config = dict(
    hidden_size=224,
    intermediate_size=576,
    hidden_act='geglu',
    qk_norm=False,
    tie_word_embeddings=True,
    parallel_block=False,
    init='normal',
    init_std_qkv=0.0219,
    init_std_o=0.00517,
    beta2=0.98,
    weight_decay=0.14,
    lr_head=0.00364,
    max_grad_norm=0.5,
    schedule='cos',
    train_tokens=157000000,
)
MLP neurons of a small language model. Each row is named by its layer, matrix (down: output weights) and neuron, and shows model dimensions 48-143. Each number is 128 + 24 x the weight over its row's rms, rounded and kept within 0 to 255. A neuron's up and down rows have the sign that makes its largest values positive.
A block is one neuron, or neurons of one layer that tend to fire together. Before each block is what it responds to, as a language model described it from the Wikipedia text at the highest values.

Fires on the % sign after a number in census, election and statistics text, as in 48.6%, 54.1% male, Turnout: 99.29%, and weakly on digits and commas.
L2.down361 [137 118  82 135 126 133 118 172 137 118  80 125 104 158 153 164 101 112 100 103 114 131 159 112 102 117 159 161  84  93 144 130 134 152 169  96 145 110 113 170 128 147 108 105 119 127 128 119 121 154 166 139 127  93 162 127 132 111 169 127 113 140 145 114 124  96  94 109  88 117 130 105 115 140 145 104 122  93 117 158 105 117  99 129 161 116 149 136 140 132 114 147 106 140 106 115]

Word-internal pieces completing a split word, such as isc in Francisco or Wisconsin, re in genre or anywhere, and her in publisher; also census words like children and population.
L4.down12 [103 108 109 109 137 136 127 147 141 133 165 117 147  94  92 137 126 134 104 141 152 173 122 159 109 142 139 118 131 138  68 148  91 128 130 114 159 129 126 131 102 135 159 123 132 121 125  99  96 140 119 135 167 110 127 137 141  93 159 124  91 152 133 149 141 216 146 143 144 132 178 118 141 135 146 125 109 114 122 130  96 128 135 156 133  92  86 120 164 134 148 111 134 115 118 114]
L4.down44 [121 151 165 150 164 106 112 146 116  94 145 140 119 120 160 146  96 135 139 151 113  91 145 150 152 153  78 126 112 126 128 175 122  99 138 118 132 139 108 165 112 112 100 193 159 102  94  92 135 162 120 110 120 100 115 130 131 122 135 119 154 109  88 131 116 119 142  90 122  76 163 113 100 109 143 138 105 120 100 115 184 111 145 115 131 115 111 130 119 135 143 111 231 112 166 106]
L4.down66 [110  98 144 140 166 141 113 115 156  85 121 135 142 131 133 157 116 120 129 135 138 120 118 118 127 148 103 159 104 121 131 176 137 100 108  63 117 108 120 153 116 138  96 100 154 129 151 108 161 114 120 140 103  76 144 158 121 107 104 136 122 123 105  90 102  68 107 158 117  99 111 118 133 121 126 115 135 132 101 117 156 130 141 137 131 130 123 166  87 124 123  89 130 137 146 152]
L4.down174 [108 112 166 118 134 129 118 144 180 108 134 197 121 113 132 153 141 130 120  97  79  90 171  83 135 107 101 151 155 107 139 123 152 113 167  92 136  96 120 147 114 102 130 110 150 134 118 123 122 111 131 152  73 106 129 141 180 118 122 117 129 109 121 105 117 112 114 138 170 140 117 147 138 177 141 171 110 119 117 147 128 128 204  95 159  91 147 141  98 127 127 157 130 137 133 135]
L4.down202 [109  94 133 127 142  96 100  82 176 113 150 152 146 137 132 172 141 131 138 122 111 144 137 122 157  92 129 128 142 164 109 122  94 106 123  95 140 170  95  99 136 128 128 116 123 104 129 161 126 142  94 141 115 143 145  96 146 115 115 150 153 136 142 137 114 124 126 105 121 155 125 169  82  76 115 189  63 136 154  82 151  72 123 118 128 104 139 100  91 141 153  77  98 126 107 173]
L4.down211 [103 161 162 113 121 171 136 106 145 130 142 142 128 165 151 130 113 138 118 135 166 103 115 131 135 141  96 138 138 102 128 115 180 166 148  87 125 142 139 103 108  77 159 177 116 146 126 126 175 124 129  85 153  92 121 118 114 119 130 144 102  66  99 104  93 146 100 123 130 105 129 131 167 133 174 123 164 154 123 132 131 131 158 173  91  89 142 109 118 146  97 149 152  88 120 126]
L4.down213 [115 171 142 116 118 107 108  95 136 103 134  98 132 121 127 126 133 126 128  94 136  95 159 122 111 135 127 105 124 141 108 168 108 130 156 106 140 110 108 199 114 149 130 115 117 105 148 145 148 115 130 151 107 123 103 153 117 146 156 107 116 113 137 106 151  95  95 138 109 146  93 117 100 152 144  88  90 148 156 103 160 117 116 151 118  98 147  97 130 122 150 102 147 162 141 168]
L4.down250 [117 139 160  94 121 161  71 116 132 107  96 116 128 127 141 104 127 151 142 165 125 131 157 110 118 135 115 138 104 152  87 107 121 139 158 106 149 169 135  94 131 130 101 116 161 139  86 132 132 131  84  76  88 144 127 173 159 156 108  94 147 150 164 125 124 113 103 108 103 166 133 130 123 135 148 130 108 107 110 131 163 160 141 150 129 205 159 109 152 124 122 114  82 111 123 122]
L4.down266 [149 125 135 149  90 142 127 135 101 132 113 103 121 175 139 138 105 149 128 129 134 136 146 165 170 161 105 128  86 136 120 181 161 112 128 122 134 140 146 164 102 137  97  96 136 150 164 116 168  54 152  87 105 123  93 136  99  92 132 109 160 106 105  95 115 122  84 127 138  93 148 157 114 147 150 134  97 143 100 111 146 104  79 134 116  87 106 145 141 110 148 108 154 126 130 127]
L4.down302 [130 105 121  94 121 107 132 128 171  85 133 150 156 161 139 117 107 100 109 153 110 141 106 152 169  82  86 132 141 131 126 154 121 114 137 114 140 125 135 128 142 137 111 108 111  79 158 128  88 122 133 142  93 128 125 166 143 105 163 154 156 181  83 136 126  51 139 117 177 134 125 108 109 166 119 139 133 153 129 111 139  76 148 135 142 164 146 114 129 131 133 128 102 151 135 132]
L4.down314 [107 168 132 142 166 124 135 111 119 135 103 138 157 140 108 158 107 148 126 128 111 122 156 132 134 157 134 106 144 177 162 123 129 122 102 111 149 137 146  83 150 130 145 123 131 112 159 133 117  94  92 184 147  97 151 109 162 120 141 148 126 119 137 130 112 142 112 154 116 118  62 185  81 109 174 158 119 135 105 133 114 126 158 120  93 165 156 125 135  99 104 135 115 155 143 162]
L4.down349 [149  82 102 110 127  86 136 120 124 105 117 115 129 126 157 157 121 150 134 149 119 167 136  96 114 134 118 109 147 133 127 135 144 120 184 146 153 120 131 138 124 136 138 106 158 156 100  75  79 144 123 142 113 124 155 148 145 119  99 127  84 124 117 125 145 125 157  86  90  84 158 124 129 149 134 139 111 106  67 107 122 139 172 113 134 114 165  97 135 140 141  80 142 144 148 119]
L4.down364 [ 84 127 118 112 126 130 151 163 137 149 106 127 138 100 105 108 131 154 116 114 176 126  95 123 150 160 110 112 131 117 119 132 133  95 139  97 166 183 100 117 122 103 107 151 127 163 105 154 135 140 126 139 160 106  96  79 146  93 119 141 107 128 111 138  96 123 158 124 150 143 158 109  95 114 143 117 159 122 109 134 159  93 139 103 174 158 111 117 159 155 124 111 101 111 151 113]
L4.down365 [140 118 103 120  88 141 151 159 120 147  83  96 118 105 154 124 105 132 133 165 133 134 122 134 141 149 116 145 118 156 103 144  96 134 100 154 134 121  93 187 137 182 125 172  92 158 134 145 154 107 133 169 104 113  82 130 157 160 125 122 144 115  87 120 122 119 159 154 150 104 126  76 119 101 128 103 130 136 124 143 163 132  81 119  99  72  99 139  60 152 119 138 112 136 132 110]
L4.down377 [133 158 140 146 140 143 132 133 148  94 145 118 100 126 110 132 159 114 131 120 146 130 166 123 151 150  75 105 138 135 147 102 143 150 115 105  85 108 130 167 131  95 122 163 128 131  90 136 179 104 110 136  98 114 128 142 177 115 151 157 140 117 110 131  94 122 117 138 103 171 121 141 177 178 174 104 140 143 156 149 148 149 144 105 148  91 135 101  84 121 105 123 161 155 103 165]
L4.down437 [138 109 116 110 145  66 135 132 128 116  94 122 136 133 116 147 167 157 128 136 154 115  92 123 135 123 148 139  83 150 140 131  93 132 146 163 110 173 105 137 133 126 133 143 139 101 170 130  80 144 110 133 111  92 155 116 119 110 130 157 118 144 153 116 121 105 103 109 127 122 119  89 145 134 152 129 135 146 150 162 136 122 131 101 157 154 148 112 180 113 103 110 154 118 102 129]

Middle or final subword pieces completing a word split into parts, often surnames in lists and tables, such as Burnet-te, But-ler, G-aff-ney, Comm-ittee.
L2.down352 [168 152 134  91 122 213 118 135 125 132 110 111 104 136 121 149 178 138 137 116 121  92 125 118 135 166  91 101 139 138 139 124 170 125 110 155 126  91 167  91 115 109 135 158 119 140  77 122 126 169 160 139 138 161 138 118 101 141  85 142 112 155  58 110 139 114 149 121 147 108 109 168 110 141 120 134  89 130 157 111 143 101 129 115 116 115 126 167 141 115 169 151 135 176  77 116]

Mostly "born" in a person's parenthetical birth note, e.g. (born 1936), (footballer, born January 1996), plus scattered table cells, pipes and line breaks.
L4.down26 [112 117 164 123 122 133 136 146  98 105 138 141 108 135 159 168 133 112 158 125 134 130 153  81 133 123 119  92 106 105 151 146 142 121 135 106 137  99 151 158 122 152 151 126 102 170 124  94 120  87 126 157 120 121 147 124 135 105 133 154 153 128 150 150 128  11 105 148 109 163 140  93 114 143 130 150 123 125 119  92 103  83 115  92 131 123 101  87 149 129 137 126 148 184 145 154]
L4.down58 [133 110 125 132  98 120 145 120 141 132 127 133 155 144 143  99 150 128 109 143 135 121 106 106 110 123 127 132 143 127 141 140 115 139 149 113 113 140 152 124 157 134 109 147  94 157 133 102 132 109 141 142 137 150 112 123 133 144 124 119 149 166 124 142 105   0 124 114 146 114 138 163 113 117 151 126 137 121 107 154 129 135 142 120 135 128 139 125 105 128 146 144 145 140 154 138]
L4.down87 [109 138 107 152 122 120 111  90 164  91 136 151 140 110 104 128 133 109 133 111 153 123 115 162 156 151 106 127 112 139 151 143 113 114  90  83 163 127 125 177 121 167  99 150 127 126 134 132 164 127  89 125 101 102 125 105 128 123 111 103 117 162 110 122 136  65 161 150 122 163 106  92 143 109 118 114 122 154 136 111 102 124 132 132 112  95 184 112 110 152 124 129 106 141 136  92]
L4.down177 [123 162 101 120 164 154 120 141 149 144 140  83 125 129 147 172 119 106 154 122 113 136 175 127 103 144 101 139 155 132  90 109 127 131 132 168  94 123 117  82 103 131 125 109 111 135  96 129 188 129 139 163 125 137 104 153  96  78 117  99 124 104  93 112 107  83 115 110 133 129 166 100 100 102 119 134 132 128 114 142 137 105 139  96 110 134 118 125 132 148 131 110 117 169  97 131]
L4.down345 [108 103 183 133 116 133 119 128 107 132 129 148 112 128 155 150 130 118 172 136 131 114 133  78 106 120 112  92 102 137 115 161 132 112 143 118 122 118 127 144 118 148 132 141  87 165 129  98 127 111 132 126 155 133 132 118 126 116 143 149 141 108 158 161 133   0 115 139 139 126 123  93 119 159 119 138 129  98  94 105 107 119 148 101 131 127 110 120 142 112 120 135 145 139 175 134]
L4.down369 [126 126 103 121 139 169 160 134 121 134 116 122 163 132  97 127 151 115 152 160 157 124 135 146 123 112 127 118  90 129 212 146 146 133 134  96 155 132 108 128 126 112 135 118 164 130 149 149  90 120 155 131 127 148 119 153 132  89 126 144 120 126 142 123 133  85 129 129 119  91 121  64 149 140  78 129 129 109 127  97 182  99 129 122 109 104 154 130 147 158 117 130 100 114 135 137]
L4.down382 [180 160 129 131 119 105 113 153 149 164  97 123 142 125 156 113 152 145 129 144 121 121 117 110 133 115 151 155 115 125 148 151 107 115 135 144 127 131 100  77 143 142  87 135 142 122 117 153 127 143 160  99 166 130 133  87 151 139 122 142  77 105 121 137 117  17 140  98 130  92 137 149 139 112 159 110 147 122 118 144 132 161 144 136 106 127 144 135 123 121 155 129 145 110 114 179]
L4.down383 [129 109 106 120  86 138 115 113 133 147 102 141  99 109 118 113  93 108 115 145  95 117 156 104 170 153 101 136 174 150 137  88 155  98 143 116 128 158 109 116 107 104 111 118 119 126  93 124  84 163 112 141 121  89 145 168 210  92 148 127 129 131 141 133 118  84 120 163 120 143 178 139 151 145 126 138 110 135 145 130 105 123 165 140 174 108 114 115 104 164 151 158 123 131 123 103]
L4.down405 [108 129 116 138 129 114 105 162 131 124 144 138 124  92 127 162 105 131 152 119 162 140 126 128 155  96 157 118 113  99 139  96 123 143  95 141 161 138 140 113  93 112 164 124 171 110 130 118 119  98 134 143 124 101 127 162 109 124 107 146 100 118 111  96 158  67 102 150 117 144 119 120  93 143 102 101 124 101 144 103 177 110 114 130 142 128  92 125 163 134 145 137 138 155 111 118]
L4.down413 [137 123 141 122 153 155 148 179  99 113 136 140 128 117 114 106 117 154 123  74 121 165 148 199 187 131 127  87 147 140  71 131 164 134 165 115 135 135  92 101 118 110 161 176  99 123  82 134 125 121 121 118 145 141 138 126 102 125 167 147 132 139  75 126 104 128 113 117 134 170 120 101 139 137 129 113  95 120 108 123 119 178 107 140 141  89  92 116 120 119 132 188  95 126 145 126]
L4.down454 [116 118 128 115 122 168 134 116 103 128 148 105 106 130 132 155 155 129 120 140 141 134 107 147 105 132 112 129 140 103 125 163 113 127 129 122 125  96 108 152 156 166 115 138 101 113 146 144 156 119 123 132 151 135 129 123 128 131 180 116 149  98 132 107 113  72 107 103 140 128 152 107 106 124 211 174  60 148 128 134  87 126 111 111 133 144 157 135 139 116 144 104 102 127 103 128]
L4.down492 [148 156 156 138 118 119 150 183 190 175 110 110 152 120 149 129 127 110 151 138  85 148 123  65 188 157  85 146 125 110 158 134 135  88 105 116 106 150 131  62  87 121  84 110 113 117 124 155  99 133 146 164 150 137 115 120 105 164 142 115 104 115 130 117 114  70 122  93 117 150 123 162  79 109 116  98 149 128 110 120 104 135 140  80 132 110 127 129  98 118 145 118 115 150 125 129]
L4.down508 [138 157 149 146 156 107 149 144 130 159 139 138 134  98 151 129 120 135 138 113 144 128 143 112 117 128 153 121 109 100 133 122 102 141 120 163 130 141 180 118 102 118 151 119 182  80 106 110 108 108 122 189 105 140 119 120 108 126  98 113  86 132 112 112 124  66 130 135  97 125 134 164 128 109 109 134 107 129 118 111 156 100 113 116 152 107  54 158 140 128 115  96 137 152 112 107]
L4.down516 [130 117 134 123 104 138 155 114 152 114 127 111 139 113 141 157 160 191 125 149 126 180 145 159 120 132 114 144 115 126 106 130 118 158 120  97 148  82 135 109 154 147 100 122  81 134 157 137 178  91 167 116 138 166 177 134  95 155 149 120 143 108 148 100  88  62 103  77 105 155 112 144  94 133 122 150 119  63 122 132 114 121 151  79 154 126 123 104 138 111 111 162 123 141 117 110]
L4.down550 [105 199 108 130  99 142 122 115 157 116 130  87 125 140 128 136 144 120 104 126 196 113 105 152 114 137 118 119  98 140 150 101 136 155  99 130 136 105 145 123 116  95 101 126 103 107  94 146 128 153 140 146 122 152 127 105 135 114 130 136 138 154 131 124 111   0 163 117 141 118 129 140 170 142 138 121  96 134 153 141  68  99 159 128 108 165 134 117 107  88 123 144 144 146 147 128]
L4.down569 [120 172 140 123 139 101 123 142 150 128 128 145 121 106 133 153 145 109 167 139 146 120 136  94 118 105 150  83 121 118 157 143 113 138 134 151 144 120 158 106  97 139 146 131 156 130 102 103 132 102 134 149 109 160 107 105 118 128 117 125 103 130 101 110 127   0 115 132  93 108 131 149 165 130 107 116 153 125 126  90 121 110 143  94 156 107 112 115 148 117 118 111 133 110 100 143]

Opening pieces of multi-token words that need a continuation, such as He(alth), pr(ivate), tr(ade), Roman(ia); also sentence-initial He in biographies.
L5.down98 [113 158 164 159 139 134 135 133 140 142 122 148  83 134 155 118 130 123 124 105 133  85 120 122 142 115 166 124 122 105 164 130 129 136 124 164 131 172 141 128 139 132 132 114 169 129 119 136 129 159  98 133 108 133 130 116 111 174 101 144 141 120 103 121 148 102 143 118 167 115 156 124 126 133 113 192 143 130  92 110 100 126  93 133 130  93 132 150 140 203 156 139 126 154 124 162]
L5.down130 [154 142  76 149 133 160  92  85 141 104  93 109 121 123 117 124 132 113 129 156 152 123 154 159 118 140 124 127 132 134 131 163 120 132 111  82 128 142  98 160 135 119 103 148 110 147 167 152 162 134 117 135 107 129 155 118 157 125 110 129 149 132 131 121 115 117 142  96 140 104 177 152 118  90 102 140 103 127 127 142 143 104 131  73 151 145 141 135 110 110 174 108 126 122  83 131]
L5.down173 [136 100 140  92 108 125 146 132 102 127 131  84 121  86 145 113 133 111 132 170 146 191 106 119 132 107 128 117 120 115 127 127 103 144  86 145 131 114 143 178 131 141 161 130 121 140 160 159 116 103  80 119 122 191 123 138 123 187 172 121 141 127 138 155 135 131 131 123  82 102  98 117 119 149 101 131 140 132 138 134 104 143 138 125  87  84 125 135 138 145 166 159 101 155  57 151]
L5.down401 [ 88 123 122  94 147 119 150  72 122  76 129 143 143 131 142 114 156 129 122 187 146 170  97 147 125 131 158 110 118 128 113 135 126 151 145 123  91 143 131 122 134 136 138 139 105 122  98  95 153 118  91 127 128 140 128 143 160 138 163 154 148 133 128 116 126 150 161  75 109 113 104 186 115 153 100 119 112 138 152 188 114 119 134 111 161 136 128 109 149 100 135 113 144 139 103 118]

First subword pieces of split words, mostly in formulaic census, infobox and stats text: house(holds), s(q mi), b(owling), re(dshirting).
L5.down79 [196 146 148 147 150 136 121 137 149  54 171 126 125 140 151 111 140 146 121 129 141 112 127 134 115 152 124 113 137 128  69 139 143 141  91 164 131 134 123 107 121 114 111 142 116 140 137 132 106 111 155 125 132 123 122 125 119 122  88 108 129 131 130 107  98 116 146 170  87  44 165 175 139 102 103 147 130 125 151 118 143 158 153 104 167 135 110 140 150 129 127 107 143  95 123 105]
L5.down106 [112 108 161 101 135 136 100  96 127 133 141 107 179 145 123 106 178 140 127 159 139 144 113 123 133 131 138 117 118 129 136 164 123 149 125 115 140 127 105 107 131  50 122 128 118 134 113 145 142 108 138 147 104 128 142 152 121 126 141 134 133  74  95  91 132 119 118 141 149 127 143 149 131 126 158 138 143 135 135 107  87 107 139 132 129 101 170 136 180 147 155 151 148 173 171 144]
L5.down109 [132 112 140 145 133 152 116 136 178  97 118 133 130 116 100 108 130 135 119 159 119 155 144  88 125 164  42 121 144 131 127 140  89 143 130 137 154 133 113 139 173 113 139 142 117 116 180 124 139 135 117 147 159 149 136 108 151 104 121 130 168 168 121  93 144 113 162 158 161  63 161 121  92 117 145 152 157 118 103 124 114 127 123 138 159 122 134 151 138 115 178 138 138 113 113  97]
L5.down144 [125  93 129 128  86 115  94 150 161 155 119  85 120 106 137 160 118 124 121 136 128 155 118 159 124  98 128 124 129 152 142 105  92 115 145 167 130 100 175 158 118 113 123 167 119 143 144 129 111 128 164  91 155 133 170 136 123 116 139 151 134  98 102  93 118 163 141 132 120 137 163 195 128 111 134 163  93 128 156 126 168  99 132 142 137 111 127 130 209 119  81 161 162  98 154 120]

Short word-piece tokens ending in "e" inside split words or names, such as pe in disappeared/type, ve in Steve/I've, te in route/protein.
L4.down63 [154 184 126 172 107 121 112 129 120  94 149  87 180 117 154 131 108 107 136 117 150 141 129 112 129 126 110 122 147 105 107 122 124 150 119 103 147 119 131 133 121 123 106 122 107 115  69 145 143 157 123 124 144 156 109 102 147  90 112 128 123 143 125 117 176 134 143 107 149 125 123 137 137  70  78 147 115 108 110 154 154 168 144 131 157 156 128 128 110  87 152 127 156 144 161 147]
L4.down69 [130 115 131 133  59  92 133 119 107 142 119 122 148 171 104 141 102 155 120 195 147 111  75 133 155 130 140 146 131 102 154 151 136 126 111  76 108 139 118 181 162 122  97 141 110 114 141 132 115 141 135 123 143 114 112 126 125 155 142 144 160 155 152 166 171 107 102 117 105 126 121 128 100 135 126  80 119  75 163 102 126 110 112 123 115 168 146 127 156 139 136 164 126 146 115 115]
L4.down90 [191 140 194  93 153 107 141 135 146 115 111 122  70 108 140 171  94 136 120 165 120 147 115 124 114 108 148 123 158 127 111 146 143 134 124 105 133 101 149 107 101 134 118 145 120 121  91 103 185  95 109 137 143 149 117 141 126 141 121 164 123 113 137 119 122 122 140 179 168 101 130 135 163 109 110  99 112 104 135 129 101 130 128 156 123 120 150 157 124 129 146 134 111  75 110 138]
L4.down143 [154 126  97 140 131 110  97 126 149 165  98 160  96 146 151 135 111  91 137 156 131 136  84 143 112 161 128 119 128 112 138 122 169 122 123 113 107 110 150 148  90 134 126 153  90 111 145 157 163 142 136 137 118 150 170 183 142 149 132 147  90 175 146 142 120  67 172 120 151  84 128 104 151 124 121 108 113  91 167 154 100 132 107 148 115 115 162 162  97 122 101 149 115 129 119 117]
L4.down156 [130 129 126 177 138 124 167 147 114 102 118 122 120  77  80 102 119 147 139 147 161 113  99 127 160 132 114 163 119 135 125 123 130 100 108  90  99 144 133 116 162  96 148 168  94  97 117 138 136 107 140 161 100 111 115 151 129 193 121 124 126 153 103 129 161 100  69 167 145 127 114 126  92 113 126 145  95 114 129  97 104 102 106 165 130 106 161 145 111 125 117 145 129 158 147 119]
L4.down161 [180 116 117 180 133 165 112 172 134 121  93  82 137 151 122 139 136 155 146 127  88 121 157 101 127 140 143 160 136 121 127 144 130 126 144 140 100 159  96 159 159 104  81 168 145 108 120 121 109 138 145 166 118  82 145 144  67 144 156 134 106 152 132 121 145 163 148 148 109 114 123 157 126 116 137 131 120 116 140 100  86 136 117 140 135 102 137  92 112 119 116 160 139  79 145 174]
L4.down164 [155 148 123 154 119 100  99  98 153 177 116 163 122 172 118 147 162 138 124  84 132 114  66 167 117 103 108  87 143 144 134 110 132 108  97 137 124  92 124 134 129 136 133  98 121  86 138 120 153 130 150 111  98 158 101 157 121 135 118 131  88 139 117 147 113 136 172 118 130 136 156  92 131 176 156 128 152 120 125 145  96 100  98 136 156 147 180 171 131 162 109 123 127 135 152 112]
L4.down217 [151 141 114  95 115  90 130  83 161 147 109 128 133 161 129 138 138 127 113 125 141 149  94  92 126 146 130 131 106 138 138  75  99 101 101 171 105  75 139 144 139 150 126 108 132  92 141 125 181 110 139 156 170 113 139 110 154 151 112 171 161 111 131 122 135  87 118 132 154 130 154 119 152 192 112  95 115  73 128 157 112  89 164 154 138  93 152 122 145 116 146 144 128 158 150 142]
L4.down231 [151 179 117 144 146 153 154 119 152 186 110  86 108 109 121 118 136 150 115 105 149  89 113 137 144 142  96 129 148 105 103 136 133  74 124 142 120 109 148 110 149  99 113 115 135  94 160 123 127  95 175 136 131 111 130 119 134 158 139 128 110 136 154 157 148 173 140 142  96  96 154 115 154 159 156 145 115  70 133 138 104 180 119 108 140 142 135 160 147 129 128 149 159 121 204 121]
L4.down245 [137 119 120  70 148 119 105 111 131 145 135 127 125 127 167 155 146 155 131 146 146 157 111 123 112 136 155 120 138  61 158 130 159 118 151 152 142 157 138 142 132 145 156  58 108 150 116 135 118 123 177 134  91 118 160  64 139 104 158 146 168 120 128 149 143 179 117  91 117 122 152 141 141 115 142 148 120 162 146 138 146 119 146 114 100 150  93 126 164 148 115  98 133 167 128 123]
L4.down275 [126 125 164 100 141  98  89  70 133 145 127 143 133 166 120 190 145 152 119  99 154 170 102 130 109 148 111 130 133 138  95 146 139 134 108 134 138 102 142 139 142 135 146 144  92 133 109 110 174 106 105 144 103  89 127 128 142 168 129 126 102 136 133 147 113 171 116 103 105 179 132 102 157 171 141  89 152 109 162 126 129  99 112 161  88 148 161 124 188 169  90 163 113 171 126 103]
L4.down370 [140 156 143 177 134 104 127 112 124  99 139 187 138 117 137 120  97 154 109 123 148 161 110  94 126 131  83 153 157 104 126 126  96 122 103 181 142 145 134 152 116 138  93 117 131 130 147 113 135 104  76 137  76 106 132 130 132 158 151 140 130 120 117 101 143 128 118 133 111 155 103  96  71 126 142 152  85 134  94 142 156 124  97 114 126 206 128 122 130 165 140 110 107 121 147 129]
L4.down445 [154  97  65 118 105 112 129 134  78 159  92 131 147 162 127 158 124 138 112 131 117 129  94 128 147 113  98 127 157 140 147 129 131 134 110 113 132  88 106 100 123 142 111  99 163 140 108 113 138  73 100 112 144 131 159 120  98 177 112 147 138 124 148 138 138 179 137  62 147 148 155  88 138 173 116 143 103 107 140  95 107 108 123 105 104 105 151 146 145 128 134 139 155 165 148 159]
L4.down448 [179 160 122 170 136 158 143 146  80 134 154 116 115 127 116 137 135 105 126 119 100 122 135 111 141 136 131 146 146 129 121 141 123 143 134 160 156 125 131 106 112 146 132  47 144 128 145 115 106 101 160 112 142 169 112 136 103  84 129  69 131 118 128 118 162  54 100 147 116 140 109 100 148 133 152 108 125 113 127 124  91 148 142  94  82  84 119 124 148 127 119 142 163 101 105 156]
L4.down488 [104 120  85 136 131 122  98  92 138 158 104  78 123 145 111 113  97 131 132 131 121 127 138 139 144 158 111 145 128 129 105 165 158 103 133 135 108 146 135 106  82 123 140 122 124 131 103 100 137 117 120 119 140 147 117  94  79  95 120 106 117 172 130 151 163 167 133 130 125 145 110 166  67 167 119  89 144  98 121 124 109  78 116 110 126 132 107 128 119 175 136 123 116 131 144 123]
L4.down554 [ 94 146 107 120 113 130 127 160  84 164 153 164 162 168 120 147 133 134 136 135 111 110 119 140 121 114 138  86 133  89  95 139 130  82 101 167 101  87 101 118 107 131 127 113 166 125 172 119 101  90 106 104 155 106 126 118 121 127 159 123  88 116 125 121 117 126 146 119 111  95 163 144 152 188 160 113 136  94 161 151 104 130  87 147 153 100 150 189  98 109 150 134 121 126 111 191]